Weights of a small GPT-style language model, trained from scratch on English Wikipedia: LayerNorm before each block, no biases in attention or MLP.
MLP neurons of a small language model. Each row is named by its layer, matrix (up: input weights; down: output weights) and neuron, and shows model dimensions 96-223. Each number is 128 + 32 x the weight over its row's rms, rounded and kept within 0 to 255. Numbers have three digits each.
Before each neuron's rows, "fires on" lists the tokens most often at its 100 highest values on Wikipedia text that the model never trained on. A number after a token or word is its count.

fires on: "es" 35, "c" 20, "A" 16, "of " 7, "r" 4, "J" 4
L11.up292:085213106113093173073122104151113141125103132188136178146117099078177126148124080166108094144124118113114175074090164086130091121096095150123135096148176217140123149137116090141146120156116099186171132081146152121134104177126114138176132073153176132104092131119090151067139174137114114119123117162074122145225108090044095119123127145138141096106094130145123115107155113125107169057121
L11.down292:207034138145133151187089135087124162127137104139101119146160129076134169114119167153134151160105128090105119136157118125084131143090181152093130103190110119076143124114199098118142146143095116103122071089148113138066116080150192118120086160175138152132116107145128148161076085104116157108146100111105196141140111142161113124102173097100096150139095128114125070182154097155137144161134

fires on: "en" 97
L5.up412:083148151156092171093070164123070114150115150129089173118097139130099101204156148153082086152131151143157178091114159156127153147115127105148116143152080123055197120106213070132159059106161123059122059124136120109145110071172117101150141131137127137125087140125118105087084118168071138127132097143099106145081157129177065163142121112163210165136174082096155122053131120137140143134125
L5.down412:052121152135201173101107094138141139089120117102149092129118113120123162154167090154117080116133174119145168152149128114154096103118148125119112049122152145143128132162082106104129186132117166128165117098156211154117125163151087091119131094176185124121173128100120091136082166106140090091192066165121128110097123120102154165181191106106097146153146089077112085101109106147101134209097

fires on: "le" 90, "pro" 10
L5.up138:148143086130092178068086172096146121142070132116120110133105125082118104093120132133091132116130192184138125136150156115130121186109127123119160077067141145074141155131079180107134078114057128136056171115109161153158151131174108178157108074111184133143136181096104172102136128077170083154123109182135118126065166123172141158135173128132118124111143151149158139074134081119183156149095
L5.down138:121165125160169108115094182027118126127116148097128134145198103087083162107133142128116119120142195142092140152117149095099059147120109135110074073130119158144093128161147200060103037128068121201045200095103124125147057067144080128116101064101123156185085180117117149127134155104215151135149098095115090103085182166126156128157124147104116132138129110119138124105077110146155128114110

fires on: "and " 19, "that " 17, "as " 15, "to " 8, "by " 8, "at " 7
L5.up755:183162118056081067138089130089122099129129125146067083156151123136169139113207148119105114090121161125175103143140120209077145102150145077100176153121097134133110166165174103159112102092086204132097137161115173089114076104122105150159092141143144074161118159135112192126153147144158148174080154073177128085153119180120141074154130081206129118138109164195172116158156146063158157125095
L5.down755:092139127103085096152139118107143098143208105139186089126109089147117145155106099176092152138146126139119145107068134102153152077151125125079120175108101212149112175098223138130093191139111146102127138197120129228096087154159105120076168152166128099111111090148142100147153086122064161147115123123105132088179098163100126078142135127157077105090171108093175162153143113155115168182118

fires on: "St" 21, "id" 21, "th " 17, "sid" 10, "est " 6
L7.up777:136140203090119155090158148085121115131094088137151088138125076141144142145158105104090079112116110204191203087124142164112210176139154117124120086084123164103096180190171096157116146127157168118099151115139137132126112139150100139110142108132221092074123152116134160055139119167157129088100121095123112181134157115127139128134128092118097191125143154141136164106125138137129149140135
L7.down777:104140105150125142050056117198123097167136137055105082078136111074151120130109147124130112129148118114167154210089113133107106118109132149173081118146140108182165174128123193039124119132141095118094057118125113141166134160165099127153117196128160103094143073101129100114115103141164137122098172110116171125089158133144116139133115146157153154196139205172161079138094140118136160147109

fires on: "ig" 17, "pro" 15, "al" 11, "l" 11, "er" 7, "ag" 6
L10.up125:118152126176071089158125097102149088141143188139162107117122113102149111119111077131120077079145107129123142133137179123123137114078096110155124127149122168121119203108109082149106168111149131052115128181109092210144104149152102130100104084132072187177108072072147174135105165108163059142143166111108096116152156134161134104156114144158214113083159167097097126095144103091122102149191
L10.down125:151162138174098170128073105164091122117111137126083174141128101105196129141096132143084110126133118095090102104096177164130102161114137115126127147158067177155142135166115076137141216158167133117097100123110183081083136104134140096111142137105116166160094215070090180098086069072174106126157153101126090077131131185171161090158192103123101136114110101129161167096109143124140140085091

fires on: "am" 50, "p" 10, "|" 10, "ar" 6, "u" 6
L8.up419:041116138066187166153111157133096108042095188160093158131163135162108111119154143132115131154087110146110166105120159133171082147107164060138179114062146122127137148140119192113148035114083133126115125138142146142116152111140122124110147078165099167129073118186102129136134169156152091119106095134117075110131118175133177026103088086122133094154133118100136078075117103128161127096169
L8.down419:115086155110109082126123138073167098202139118144134123069143118089147100106139175113192116106149107135099131139090123143117123110160111123084133130148125138167131129108103097159139080114062088146156092138077122152138148137209094145106119232171129153156213167167132101161101154140117159110136124094149143180136114159149097083160127091115151127104104125111187165070153140094174074125134

fires on: "n " 28, "c" 12, "A" 11, "un" 9, "ul" 6, "of" 6
L8.up556:110171151084155162119152130111180070098121169167157143121155135134196163125105087151077079145148128157158105100105180113116126108103150103124244146146178197110155142135131142136145117124085184141103180110087152135122141140187108134181071051088178106156117100137105103020149144138093159121123100152133105171155204180091126058073116132149148160155123122120122107136156114097141149090185
L8.down556:159086084141092125127120126122098151161172052084123130092110190154144188117113177152080097130086113083121136117132169098094147149157157124118100191152099106061172084134132108117163144097095117103134118106105082167093165089114075149156100085124126137147168128114100083137182152136145105096177099112118093061087153067087131107162167138139090117151171126188166120123111104126030146213072

fires on: "l" 24, "al" 10, "5" 7, "°" 6, "4" 5, "3" 5
L11.up963:119092149115056112057126131184091098115088140155119119130199125120120150164134069094086141135187136108136105101146153083102090083088092111145184140197156198085215126116162057070136138187125133107100129169101095102093157178069110134140079114086125146173103090103124155095133139164164060178101119125149105126189114160188084060142131139150144082115106159170114137110122073136147120184191
L11.down963:131146173157142172104122145051099103147177157104150168116071116177189157158120135073102137146158145177104148147159140127134122110141124142131095154121159090159204145132175173117175160133119167083084093121113156126121172119135090114140130127078133053115145186151177179095123092078168110152164140134124149085122137090151129123142178106096079153206151125126138196091062171076125102121086

fires on: "b" 34, "th" 25, "n" 18, "h" 5, "m" 4, "ph" 4
L7.up685:129131116161173134105156161107119096118146169135072168119187123157163077058099109126137132126148110146131109062126177226103135133100150128136161094131153162113147114079199084117082125133140215126084139174134142182140162115129116104134117135117084154144106140158120120120084186171156118183161108119126086111121110166169170110107140123205128172119156058150132104135122144052100098051171
L7.down685:102144161094147023131134085119065140122116104136098166087129119143103107090146165131118165133107114125105159094133186138165127118121150111128128083152160138142144082137108144113162150143111116157164116118058142101155167113142093093146138169114153178127169094147130104112126200144116168087028174184140130131170156138073150179127217147127175084126122112169117149102103176126188104157124

fires on: "l" 30, "end" 8, "am" 6, "u" 6, "ail" 6
L11.up150:100097127045131097129146132147193104108125127120136139128179086144091125083161115088070194119154120144076195070108190167150100194092175102101140134122091110053145137150171205071137061138065149159145126204106146170138131061117103130133121111148129144098114139134118182120152136145142111185176137132133089052108128136100148130128080129152080143063157159146111102084088083079175120104162
L11.down150:145143113169137070140164110069149122142114099131117123132110129102117146141119131131139141151079097086083128105143102096091115096127220129162139114078133160149179134139079128149075060068139130181188142195104096161124099156098196117144088178100133183148192120149162163114132165121141142116144125118166166147103135144178190101093137140167162124134144147065104149139131174122107092168188

fires on: "tion " 23, "or " 14, "ce" 7, "out " 6
L7.up95:156123154113110171127119119155205113100095125131107092212103149056151155193141134103171106151134162119122098180184118135189124122128134122133155157161144124140092098128140131146181107101142114043108120094074121096216138089187112176150114088104140137161087060129123075118167180176075120096145106089072133138164141131130095123115089141154125099161118123153110081160147117118174092187091
L7.down95:129082135149108146156031094128098187168152151151145150108168113220101164110111108115106094077125113120146156079101166176120126182119151118149142150045133129066132159167110144173149152095180120139109111141164112114119107106099145103096126174159118123119100134103101159170135148105206167149142163144187096086115142182091139152076134109058126143094156172089159173083143161135121136089153

fires on: "p" 35, "| " 13, "f" 6, "to " 5, "/ " 5, "k" 5
L10.up610:069228106096136147119160074117126086124145184198099105096103131160166182122140163074167157146137131153200111152119114138115157117095073158092162128070099173131197188138117143086109072111108208097113116140123172157139090107133093084096108107126121139154113143129105145077159132080136135130145079132129106140144147176157125150108139070169146160132067140106138093086117142118080140069095
L10.down610:148140148079097139112109173150163157134126120149134030125206204175135080129101139106172102137122124140122099165139211092112135166138130141117141113166139136111074109112110164132090141124113089103139156154098149147153090143117128095141163140130080110093106169110127152190131125117164137059096096080125000024089075114127152096178140130121169107112132131120127095134116084138127142119090

fires on: "r" 35, "of " 13, "for " 9, "le" 8, "par" 7
L10.up184:138175123087127176065137111084102097057146106134145117144161109085138147200120170117090153093140153167149138068149159126131117162160139175090138156075116138140094133129108207069149097134057151153143079141101048123159172117147108169177108161093122168193079163141051117104110182088132124112155093130130120147148150180108154138018096113139114114177104099183159102127143100111125160070182
L10.down184:092076138117136107203114066163160184105114104115088175145128118135135160119126128124119115125095063119092162093162140125095173140125113158132090130142113134089135168167154124122143117116167183102132122144148158129138105138087206176128147152146131084108128116112137117146097102116086140099084136093130122088132076099138206125101148091129099136121092141141161053159137138126158143199068

fires on: "his " 22, "n" 20, "m" 15, "ard" 7, "k" 7, "m " 7
L7.up342:060184101115177112093135088114178106132100167128113079153160114120207088095099122113135143102137102148160080125180143160138156092126091148186136163157143181103153132082161128159147110120155144154096122160127129133193089134174119173161129126028140113139102060067122110163153181139105146203113075163112118092112160148156128184111200135151165160198051081148133079160119078112120104155127
L7.down342:127096147087125106092192100120116136123130067135117112116033093169145090180164105139145119139122096089109126109120170155137131151128138111122101104117106163175154103121097124175119193119110141145113137094130141071141114121091127138117146138126110125103162167176112146182117108136141114114173124091112093083132090161170161073159108145142106133101105150103133253148142132137100122141090

fires on: "ow" 84, "over" 16
L5.up498:046172132076131113122118118095160103087129156130068172101128075141164093122057134111038105107117145132101095093119143152100135157128163114122142152177093161052197160130153152093139110109105131153133123192126161144154104182138116190163134143103123123108101062149101148141112136126127130169133061140141122090105108127189123157121108105147097175186093163136146106148131118098155119157072
L5.down498:132130094131132097089127147107108138150105174135109134061132095139198135153045098128161160131135147132088135064081170132109168146120102170141119110146146183071147122132100103192135069076115176103106107113108199147151126151168099170075132152089077089145135088136144135202139115116111113151132145063123106102105120110174140127171107152169137109067079147144097123181147157102152171170087

fires on: "b" 28, "p" 23, "m" 17, "mar" 6, "pl" 5, "ass" 4
L8.up733:130109123121112070157154133091134126096062163126106147159118144149166135084144128051187106093130127150151103085155177169145120163139131121137171108120152108100155161102140133129155168127122165117107093196132192205125125061175100168127116141124105144122073139069145167178124198177132101130169126147117081155098131150191119082181138119150105127124095094106137072189083089151079119110101
L8.down733:083174096098158199098144153156158092088096108114172121170167164133129136205118117105134147132162144144102160126165207090122163099152132134177108154149137131051146050078186132207107095158147162089147125138168119152135127117166105143157129123157128190117097155127164145109113144139084133086179142099086094140117160087190080109184135112136136145101153119084097151086160022116150066133063

fires on: "an " 32, "l " 8, "th " 8, "o " 7, "to " 6, " " 6
L7.up313:100110151170077176103144159061155121182129117131148059113189130081110078130193138133142124117173146159099145170112166182135079161115076132160145143121133111073134190103142050164210112113108150106139102154145197199076074076120090156121106120132095112103101122088132085106168203187171065136054137114147091086086110154155115146111133091182160184130116095095171120041153153110109153177080
L7.down313:154114050123154132162153116160097172128167146150147175113103142168106170143135178130111082117201093092103203073135080166109132109069135153116138103119068125133096091169076128101136081109168140116085130078054117145130144115172174102068190179109146116134068149088112052161111107110098141166110113124116115158150146129112089127110142175110080134149123151098092095138153131115091058121133

fires on: "ain" 19, "|---|---" 18, "for" 13, "1 " 9, "over" 7
L5.up100:125134176099158168136199137133131107069117163177141177104137101127176084123123157130115090154155129144187154091118148179103142134083115100127138110194180129090147196122175124137129089153132125119114169194134160176086190128124108153139119123151116135113093100130138122088132185177137119111133175119145137092127111108110113157100099106198173143195135124155124092198159119072100089118137
L5.down100:198122151208128097083106153168138182086083156106120089130139084144174132120200158130193133091117198188178155079137126149069115130130098135180107108157106147123101065096140175156141098128118123121205083155142101151166136062139121086101097140131084169146184097136123134121079132171096108115108199141140132195054170118136104186144133091109082099092153145150142107097117080220120082144098

fires on: "al" 29, "ac" 24, "or" 16, "was " 7
L7.up193:158138202079149131143150171134120125111089165209126174160137166106156122080191087145169160134122187166097118044171143149134122143117127099178145130164135115140128180123214056128195099120126145070172128146070185107078160157094100111166113101084133146138140069111148108063092153141154169098143107111109116131118124145142127155108117115124140124094098157148142097149087113064136182163097
L7.down193:098096178114101153162139127125147135140131147162148068115191097056082125105095121168158161124160131134135090131121110100144131052139145131129099101136144104182082067123134133109100148051118114136128214150118106115149150103181149114098124067158086131149090092138127150143154121122144102107172225145132108147135138191097107119135070183109101088132090139174056051140196130148106179098149

fires on: "St" 17, "al" 9, "el" 9, "ally " 8, "il" 8
L7.up628:154169185156071148093101126087086134142133119140179136125158191144124094128151120096172117072171117194173139077173175112113134148129054178170155106120131105079210145155228094113208139089100123123146087160153108194133112091133104162142118140095089189182166153084143130111083127132140083119094114076123116153112139138168087192166172159149133164145157112120140106100106095167111121153140
L7.down628:136107065148133158118117124140184191102158120165124111154142150120150136099170113122173167189153141103109152116161132116097137120114175139115117108143145153116152149180111113093089180142142107212164156121037136075071132082205159091092098101120130146127116177125184102094130162149082195126163154153135138155146141137161113159042156144151088140115162090154110109072133145152096167112129

fires on: "cl" 62, "Cl" 14, "—" 14, ":" 5
L3.up778:152110174051187089081175088156108112073149166162118150134104115169224086091136158080140164128154127150136130102190136182158118124120173114120132096113147128177173210083104167149109117141123165124095139136164133161164189152086111121137156086117125155167107086080130173122112116098151111131100165124071118135135110159113182119116103086165150095119080171154112153093164107117071153119140
L3.down778:150126163168181091103084125120082167084082111089195137116135102120058156082175149105124116138129144149147059126170205181073083131099140205091138111132161121170146156111152102146103174091125172139092170070078122126136162156149092107146129098117156099185171084138117139124145076148181043125109141149102095122135198150192128174106114136124105155125150089091105098119097128139106140128138

fires on: "and " 47, ", " 19, "), " 16, "by " 13, "with " 5
L5.up912:179123088149154145142139141069133111103139191117138063183155088076116148124106139137112157098125127126196155148098148172115112101127173136130135115059118137146127112060158186141116081100123172104067108161087140094126141105149114114168071128087158116212136194119115102111116153087094120160061125030078128124103114152113119111095156087144139077169147169153195133136179131129165152157128
L5.down912:101096123126107097124174105148119126218179144090122139110107144160068092069120131138085127121123121186145149037152100101184149133118076158119149112063182157141141115142185115155114112164130092113050136165108159151145156125131108091133212189153156134091110155128133089118142126114080168143168163147101158114136125163133114110152078179136109120086107094106087186141127163059086144124135

fires on: "par" 52, "Par" 29, "over" 17
L5.up954:149144177112157138123199148110149128061113153137130151105136081070167146208103157145108101110135163148173145050133135189094143140135123132145138122112123139096117170145149174116156084111128127144155105120169189097168097191138100222155103129092138123155119135138087170092106134113097129114074117086158096123053136136144134136050142130106136177141146167146119104184143124127109130069129
L5.down954:147162113160146088206130139084142165095142131150097135101118133125167087157102115093182138115134142105107114066136153122184106160145113125116104108178077174046153108128155119142107097114126116086145076103160174118168092159194102174083114117173104084131103081138102119166083121143024107065143147084219088155102120079152099071064086108149108139154101136113158087159108095181156116121089

fires on: "n" 26, "k" 16, "v" 10, "d" 10, "f" 9
L7.up929:121192119146146115125200123169105115094122145121120114159112109134186107122060073116107123142157157130196059141147146138159117089145139139144126146143179118182153105069100175046080181178073134146156120164176145160132120110089110165133091140104159123134107106119120144130106159149097072132123130144134094128127109140110135075111144096139204167156057097110148089130099057147098130095147
L7.down929:085119104093129151101184120118145125117127077137192216121130176114108168154111135108122143112148123069086092125069129134145120096084140105111137175151126163183182153156101133129152168122203203101178069123069143092143127049156084163184101154059123142140149137117102102142124140134136146074121079136118093102072110150121145144172130144134134151114094158115118120094157135121174079121106

fires on: ", " 26, "are " 18, "and " 16, "to " 10, "m " 5, "ave " 5
L5.up743:142171134105146120153102184068132105090091159121090147198106133097088133159075166116154147148112107129151169112113128127100181146123161147137206145122125167103135140070152146157148182089075157123058103134074108082117121155154105106157092094051139147139093167128102141140166149086099114131109158131115134169158123154072121092104137107149159102200142148178180129136125121134169170136141
L5.down743:098101168116153110131115132138110165141123099135165147133142156187120123134156123084113147101131123130108189079161140180178188147126081077135102103094174172158161184177136161115096122156094090168140166104161154097088234125139108153119236070166116123113141111096144124157148169144186168107091074087126111118093125102183131123150014129149119152119072113107095173128144132066123104071157

fires on: "re" 29, "the " 14, "–" 12, "es" 11, "-" 11, "{" 9
L8.up900:124119196122077153132156141150171131194136140144122161136113135124172072101150112128140116109159152169188161133131157119110186103125074138171152128063124157116153122117193093158146156128105116118155125118165156141104070183107107140163119115130138106153149114024107090065127147122163090106083074099088137104145122133122145113091123109182176128112103126095144154048117111116119145129097
L8.down900:062117079111176093121099098167098080133097175101114124137150139096164159151104144122101120172162083182109122151114096104123194121105174109144104130113149152092147178189128144119168099161178117109108126095111142072130101099193123104135163132108127150136175174116125103101109107134142125094146070136086167129151128121209154064196101147133188099145146068084127133185147181068142087093143

fires on: "0 " 29, "| " 15, "op" 8, "first " 8, "p" 6
L5.up553:104197207054180097103144097166155113092106174188083139159132132165161156116140114120096119146132090124092097116179143189075133122114128144105177070113106145162243172113132139113127100095102186106150103140137129087150096144134087115163079156126145152117123159136100128068145139120124128176137048157107123122176175151138147150134129066117154116144094148202099109135134138129168161065117
L5.down553:132199149158125172123201146116108238105158041117119097118163102133108119152128103123104124085139146129121150101116156112138102161129079126146135091093110125129121108155112138072159093100117147132103124099152185088124089106070109131151107117146148129186112093116123123149179148079102080081123132092110110154146180092133109072108118135102069132178117092090143114092101117193153143118140

fires on: "ti" 17, "C" 16, "re" 15, "t" 10, "ear" 9, "the " 8
L10.up748:128134193127089194093119099149132101135086067153195156109135099149160119116150093141132157106158189169129109094178162108088163113164142145176082116128160180105170159137162123140099132110141090093137093155140133122132082141074118159144181153115176124180160102093110147154165143099197102120093060092109119155175192096169102094120063104147129162081131138140112161073141089152143142120130
L10.down748:120108103104142194146093125177116167067167111130140061144063074154109190130142089124169161131129150118091157131102105107138171106141159063126125095154089085117095076156091162095141181068171179143080117059125124120081108109130186118148134101082105118115105094165154093139133109194129148140132095133128167134199125149129092113112158120119144137139113100122111148147125152118113140188160

fires on: "cl" 37, "sh" 19, "Sh" 13, "oll" 11, "Cl" 7, "all " 7
L8.up37:169135130072094116065141138172161086074116117165164139140161080123132058118156189160092093123121138135089179088119140167155143150083114161151132151111170098137097160104154130165111141125149190149105145146109076147134171106132119182183157089131145146182128129116087143103076131085138109140080092131104120095081138118141113124126126114184173122240114105138121102120115058108130203157154
L8.down37:174135178143188065105117143144070132144116150176126173106185085128115110110139154105092110182117146127116108162134128161123117096123147179143130100140143125120160136137092118127093192141117135106107135141102086034144174063103163131130146107140150120100153105082113134148132110088144116130096123125109176074091124116142164134136117139152112140127070131171094147139154159178139142158091

fires on: "g" 61, "oug" 21, "as" 4
L7.up934:128151174122106108139198112134157116035096120125100118100221116118133150157117091091090119147116123151097210097082148143123130147116163126130150086163096159118114181162092129057133123144060131154144101121143110092078081194128109145137140095133182140172105142088051146101148138116154148139085128109140091157157127113182121113166085090138175121149146143127155112155075120163178114062143
L7.down934:091125144170089187145106098124154101171127113157133143150104142132112098202132099156180115203127099094119149096132183127125111063122107128123170081109138092133112085099116128156165144157089143116134167199141101151093149118082175133108112135198134194139109153132147110145071119172092143142116101179061094134122159178105066141156183123149109158141123186146114152151182153099128101144106

fires on: "and " 65, ", " 29, "s" 4
L5.up192:112137110135132126130120172116091113105118084140131120152113126150122166132050158096093115061129136141148163133138139102112163104131117180188135142104124163123109125094156181109178132085135106120107140103145178134180096148127105159150194062066153095126153152154115118105100087078098080118075109036078111236135126123116126163041196137115156120186095111106141138090162125136152145121150
L5.down192:110130110124133106162125127111019112166128141164088183157147069097111084103152139102114119120146090144138147075163115092131099187119143109222104171074173137136210157143178162158186168120167093146057160150078188159094113127193089125132196128121118129069145140133160119093133179098066143152190117172106139107164116152189137110152099173122168126131104104094158107164164113123098198091150

fires on: "a" 18, "ed " 14, "y " 10, "en" 6, "o" 6
L7.up390:105153079141084151154140181093164120125085101125120173149147108125136151164147143098157063141129127131145109157180130122162129167101106034125108169111099135160140108137076179097132140103169142129171150110103165096095104108171103132149142093166180111128103168139070120073107172122159063105128107129184107139139102101134111047183066078170116108163109139041162130132131082123149192151117
L7.down390:158118124138093135110101080175149101162135118081106063133115126128103118099146078126102121163108105145087186135091129165159089156146171165094191117078184110203093081149148069134131168076099128131132077123152124129125120154127091182155088171098197078150135127135137127173119090144164164174151084093092093074123118141136096157072143178093144150124139147174157144145118197096118119134118

fires on: "si" 25, "sion" 18, "ion" 13, "ati" 11, "ation" 8, "por" 8
L5.up732:139122101116054156112115159075181133135089104112127140138111159174192147220170198120150121106119136135165135151193171149123147164122126095204178139139095143092176118133130149055128177173153137148089155137162193113177177121137105170136145144125104106145083112146131110134105152131155133162116117087076122099161208168160150138117127106115111146085135146140073099098144108094181110142172
L5.down732:096147112086147127149123086090133156108151085131145139136126140175165176133145168108132168156149125111154107186166156088160115082105149135114114170076111121131097093066132132113133125108108104211145139077088099054160071132073114140113148117083087122093160165192079077125118231160151144126095075159081126116115090182124126176148180135089096164143080105123152174098145135093138109084100

fires on: "J" 17, "A" 15, "ed " 11, "O" 6, ": " 6, "ted " 6
L10.up786:097149084055137163145152138111175144129062155172147112137167128112151195120121129119147084126172115169137088106123142106100132077105131057126137131210163129089138172142106126159110060132103147114116116083173129080178095126180109130165128074136182150174075144118081147114176173153107153130179109121063101189174150107109085078128137094113153137152098062176100118094143133104169168100159
L10.down786:165161156108113122117134121148119124119086134145109124135165053095149147144159132171139090089126145095138153132148106133132142143116160220199126115150141202137142158168156115136115074182079162139104175131084076125137158155177124159091099102152127092111144128121156081117132179113176117109150058097126206071142159139124138112090131034147098106145120044126121124090128116114152095158137

fires on: "ent" 14, "m" 13, "of" 11, "on" 9, "b" 7, "up" 6
L8.up995:157153040170145082174156136120108128137106141162127098142169209148131137177103098100183068145161115144163140103109169136111118197098099037168160154100157095104135129113173147096090110159122181168087115092126163127154134112128105218108154140108102189155134117173112116116115143148057112127180134162143091143117150116162130095137058123160101131154087076099148145172125106095142098071174
L8.down995:145135205138122196120157091076099112108112082123103138096109113111153157182126164121161137128131114092130188094099156172123123149048181114167131126079123099134172063075128196153177108078144109129113150152111138163117149100115041120123170097143196185125152113145101149188126212090091107106127218095146157133152127175091160124178139108117061095100119117129143120090174099126141117105112

fires on: "ti" 49, "ati" 14, "em" 13, "si" 7, "ent" 4
L8.up857:109147086136104075120180159112150109169092151131130135117105110120176040139152125129142175155121119137133132097159184144107128150114131075137141094121147149108149110142134147118088128088156159115108149197147152117183131073113102077123122125148091154107140094107120142138109150102163052130181074126064112063137204204239140145168133090132115111077101134111131127107102104133189139161135
L8.down857:127128125115096156115083141082154108100122125092149134198118103119144196151169118100142155154160147147134137158161172129116096123154122160085187135090151053146163143120158094085141103139146103158169178110129098140110161075089078161090144116112099065133126110127102149106171130101113147154139104128104082127132111168144064152145153137152144198179137121130122136143066085068118113099142

fires on: "el" 15, "or" 11, "ec" 10, "al" 9, "h" 7, "0" 6
L11.up910:128133179162148102097097159141097127110121137145123076143103209079102164154191136130130163128166142144139143163192155135141117104135086157175174090108121146150148144138201117169150118118118139120078089110139097129100111121096106186174127132120082195123189071164117137097116159168158137132095094098162097159133161122135097188168111109124124155104133128124096134158085071159116145134127
L11.down910:085106103121149134082109112144174194109100214118135096100124116087110137123097034131074092184119173148105133129128142105190129079162125120100081046109076096157134126146145134079091111173106105149095150117153110113147154124136141168059152124133169168104084134106086121127095088126076168129086180161106104059076163122083168100065148147096148112191176127129118125159130164100107172134138

fires on: "il" 30, "oug" 24, "ti" 9, "b" 9, "us" 6, "ack " 4
L10.up979:159217154188151111125159098111171115160058125112185107111167147147132089125123071094139102137147084126188102100073162157086154126136166116156100116125128117122163224133120126089109164041078137154143151147103127092161116141137103173124103129087127166180124071131119140164070177171146129157163065129140089163055155104131141169149148116124124110144093054115128144135097145116112122113093
L10.down979:144161141145148127121140180152156171097119097132101144059124181139110127128139160154135126092117145129103129103108120088121113120132103170161067143100185164117106145116166160119114158197124140087119050103133114169110146134168224128106143096115070093112123178126131101116129204073165117109148141162205153110140139116161123106181124121135131126092129152124146174072160138150118140139088

fires on: "i" 24, "on" 15, "ti" 14, "u" 6, "b" 6, "et" 5
L7.up472:102155127110140101158163154147123124100080116118147141163147153122143108153075118097170118137139056135103162071168184175147165163106130091143117110142146102163206104091181143088073104147102186130111138175137098124157182047149088176152118186100158143146115116194123122112071156189098140111145142132114104166133190165169110077144110114144131157108119102094179120174126109111176148132155
L7.down472:093067129042214140159157165095086090168135134179115101069163140144141137149084178116108132139181135175140111063106133094167096127102139102141135133100116115114143081173094125154144111112136134132145078152154142070139152076136135122133071204132098147163152126113125162118098105179166080085166157077108176123087163071089145110108097168141148088159141139110117091152166113131145095137103

fires on: "g" 27, "h" 18, "u" 10, "oug" 10, "–" 5, "on" 5
L7.up80:032133132059123124112174105165128107066099085130080143127204120106160172142100148128058102112120158166126137157099155102116115170114139069097147123098074150118115135110144129088192140139110083140129114104140132095144106146141109121162141103104155196197098129126089108134095134091172122207066106084118085124120139116110143113118096142116182134177139097116158132148155097139145136121160
L7.down80:135132181130102119104115152151114097149141187100115150106080103119143090143143116145125172183100098113161131119187163125075166142150128142093157140088110127118111164047138102144137105129148120141123097146139092201124166161173099144114076152194091170189124156165139191136097061119110125168125125104146099117097174110141162107118172077112137139192157172134088118103097091157132192124094

fires on: "oug" 25, "ic" 12, "al" 9, "ar" 9, "b" 8, "um" 7
L11.up738:133161162133167172094117161110107128132134143135151114159144167156175123191118089086119097051159113163204126027123154138090127083126129142174100120168176148066121112149160128114198164143112158162075093108095128171109140125161114155149103147074092114130144095090134088186143219201092104107118124113118096139089162108132188135129118077112154136125117095177151154167109139121086135111106
L11.down738:132169125146098132151127139116114089126083068168125155110144135133087157150094152118098154140138109115183124158087155119110157189153130129128152146132103144178134132079138183157113099207092103144110106136134148134114080160140135082079157104116112061116128133166127110120122168127165131136169157132153098077142078110195155109145141156209108143117112137110239140151091161135179198108068

fires on: "y " 12, "l " 9, "o" 9, "s " 8, "o " 7, "th " 6
L7.up612:106133164146071154106096161129073147172108124125071101137145116084111096152179126098054114118156145179086147144104149122157131153090112134112168107143076117095163087092095128106152138137131129145102093144065162204121100107176116138142102114090135138136108123091114092086164123208106044159087170141157082104128148142100130183157068082191134134145137127102143119064165149122079120191157
L7.down612:128100157126155140149175103159110128149104115153177167130167195072140173165138139141143065168169147165122123098132112096096156128081128183071077121090132130131120111118131102142127128169160152058153176127134143109107057143121129104147170121102117189137115194142173117190101088120129166109154160128119132069169139162109131092113104142066108133125112135122161160119118119137129148126108

fires on: "a" 20, "al" 14, "| " 10, "or " 6, ") " 6, "an" 5
L11.up258:083137155087127073115153158159127112164123119189092084166172185112113150154157085124128120146165132117150137126070129132127101134094085081135118185061166150094155092141202092139184117124120143122154111147127146093149118066193102157139044176114123084130137118109136129134132195143166133122138114108164091124104149197169200148090045095104153087077111097148147115134131107124119128127110
L11.down258:080135122087125115138165151189163100094150112142068167099143130113116107105113172145122157099121072094095145131132123124130117181118183091119152109099135122149161103116052141142120119012147160154074160105118162133104065155084098141153108130165088158081117174140124206139146108140103101185152144176156133024112097068114193166138140144133100112145085163121183110199151124157073162140106

fires on: "ed " 35, "en" 11, "ing " 11, "ep" 7, "ted " 6, "i" 6
L7.up947:058155060082104084152136140103158127136050085133071123160140173138107125144082112092129171154155143103063150087243147098107104173097109090122120114117163161138084109140135124105076195112132173114162125139153153158124071152159105111162128127126093174115090103138106125158153102110193078151151115098109107099104131128106117095189095119133168088147090058100122074121100118114157167152157
L7.down947:139134163092086122147124074094185085133144047126137152158107145132117129121147085149087107111118140098115160140093174172114080157113086169097159157098118093159133143161043146080159082107143105130119154087113135115153140081103094168127151182134127139092091241116124128146124138101125079103148062149133125123136153138148107120135141165090146130191114117111198125077158131135095110095096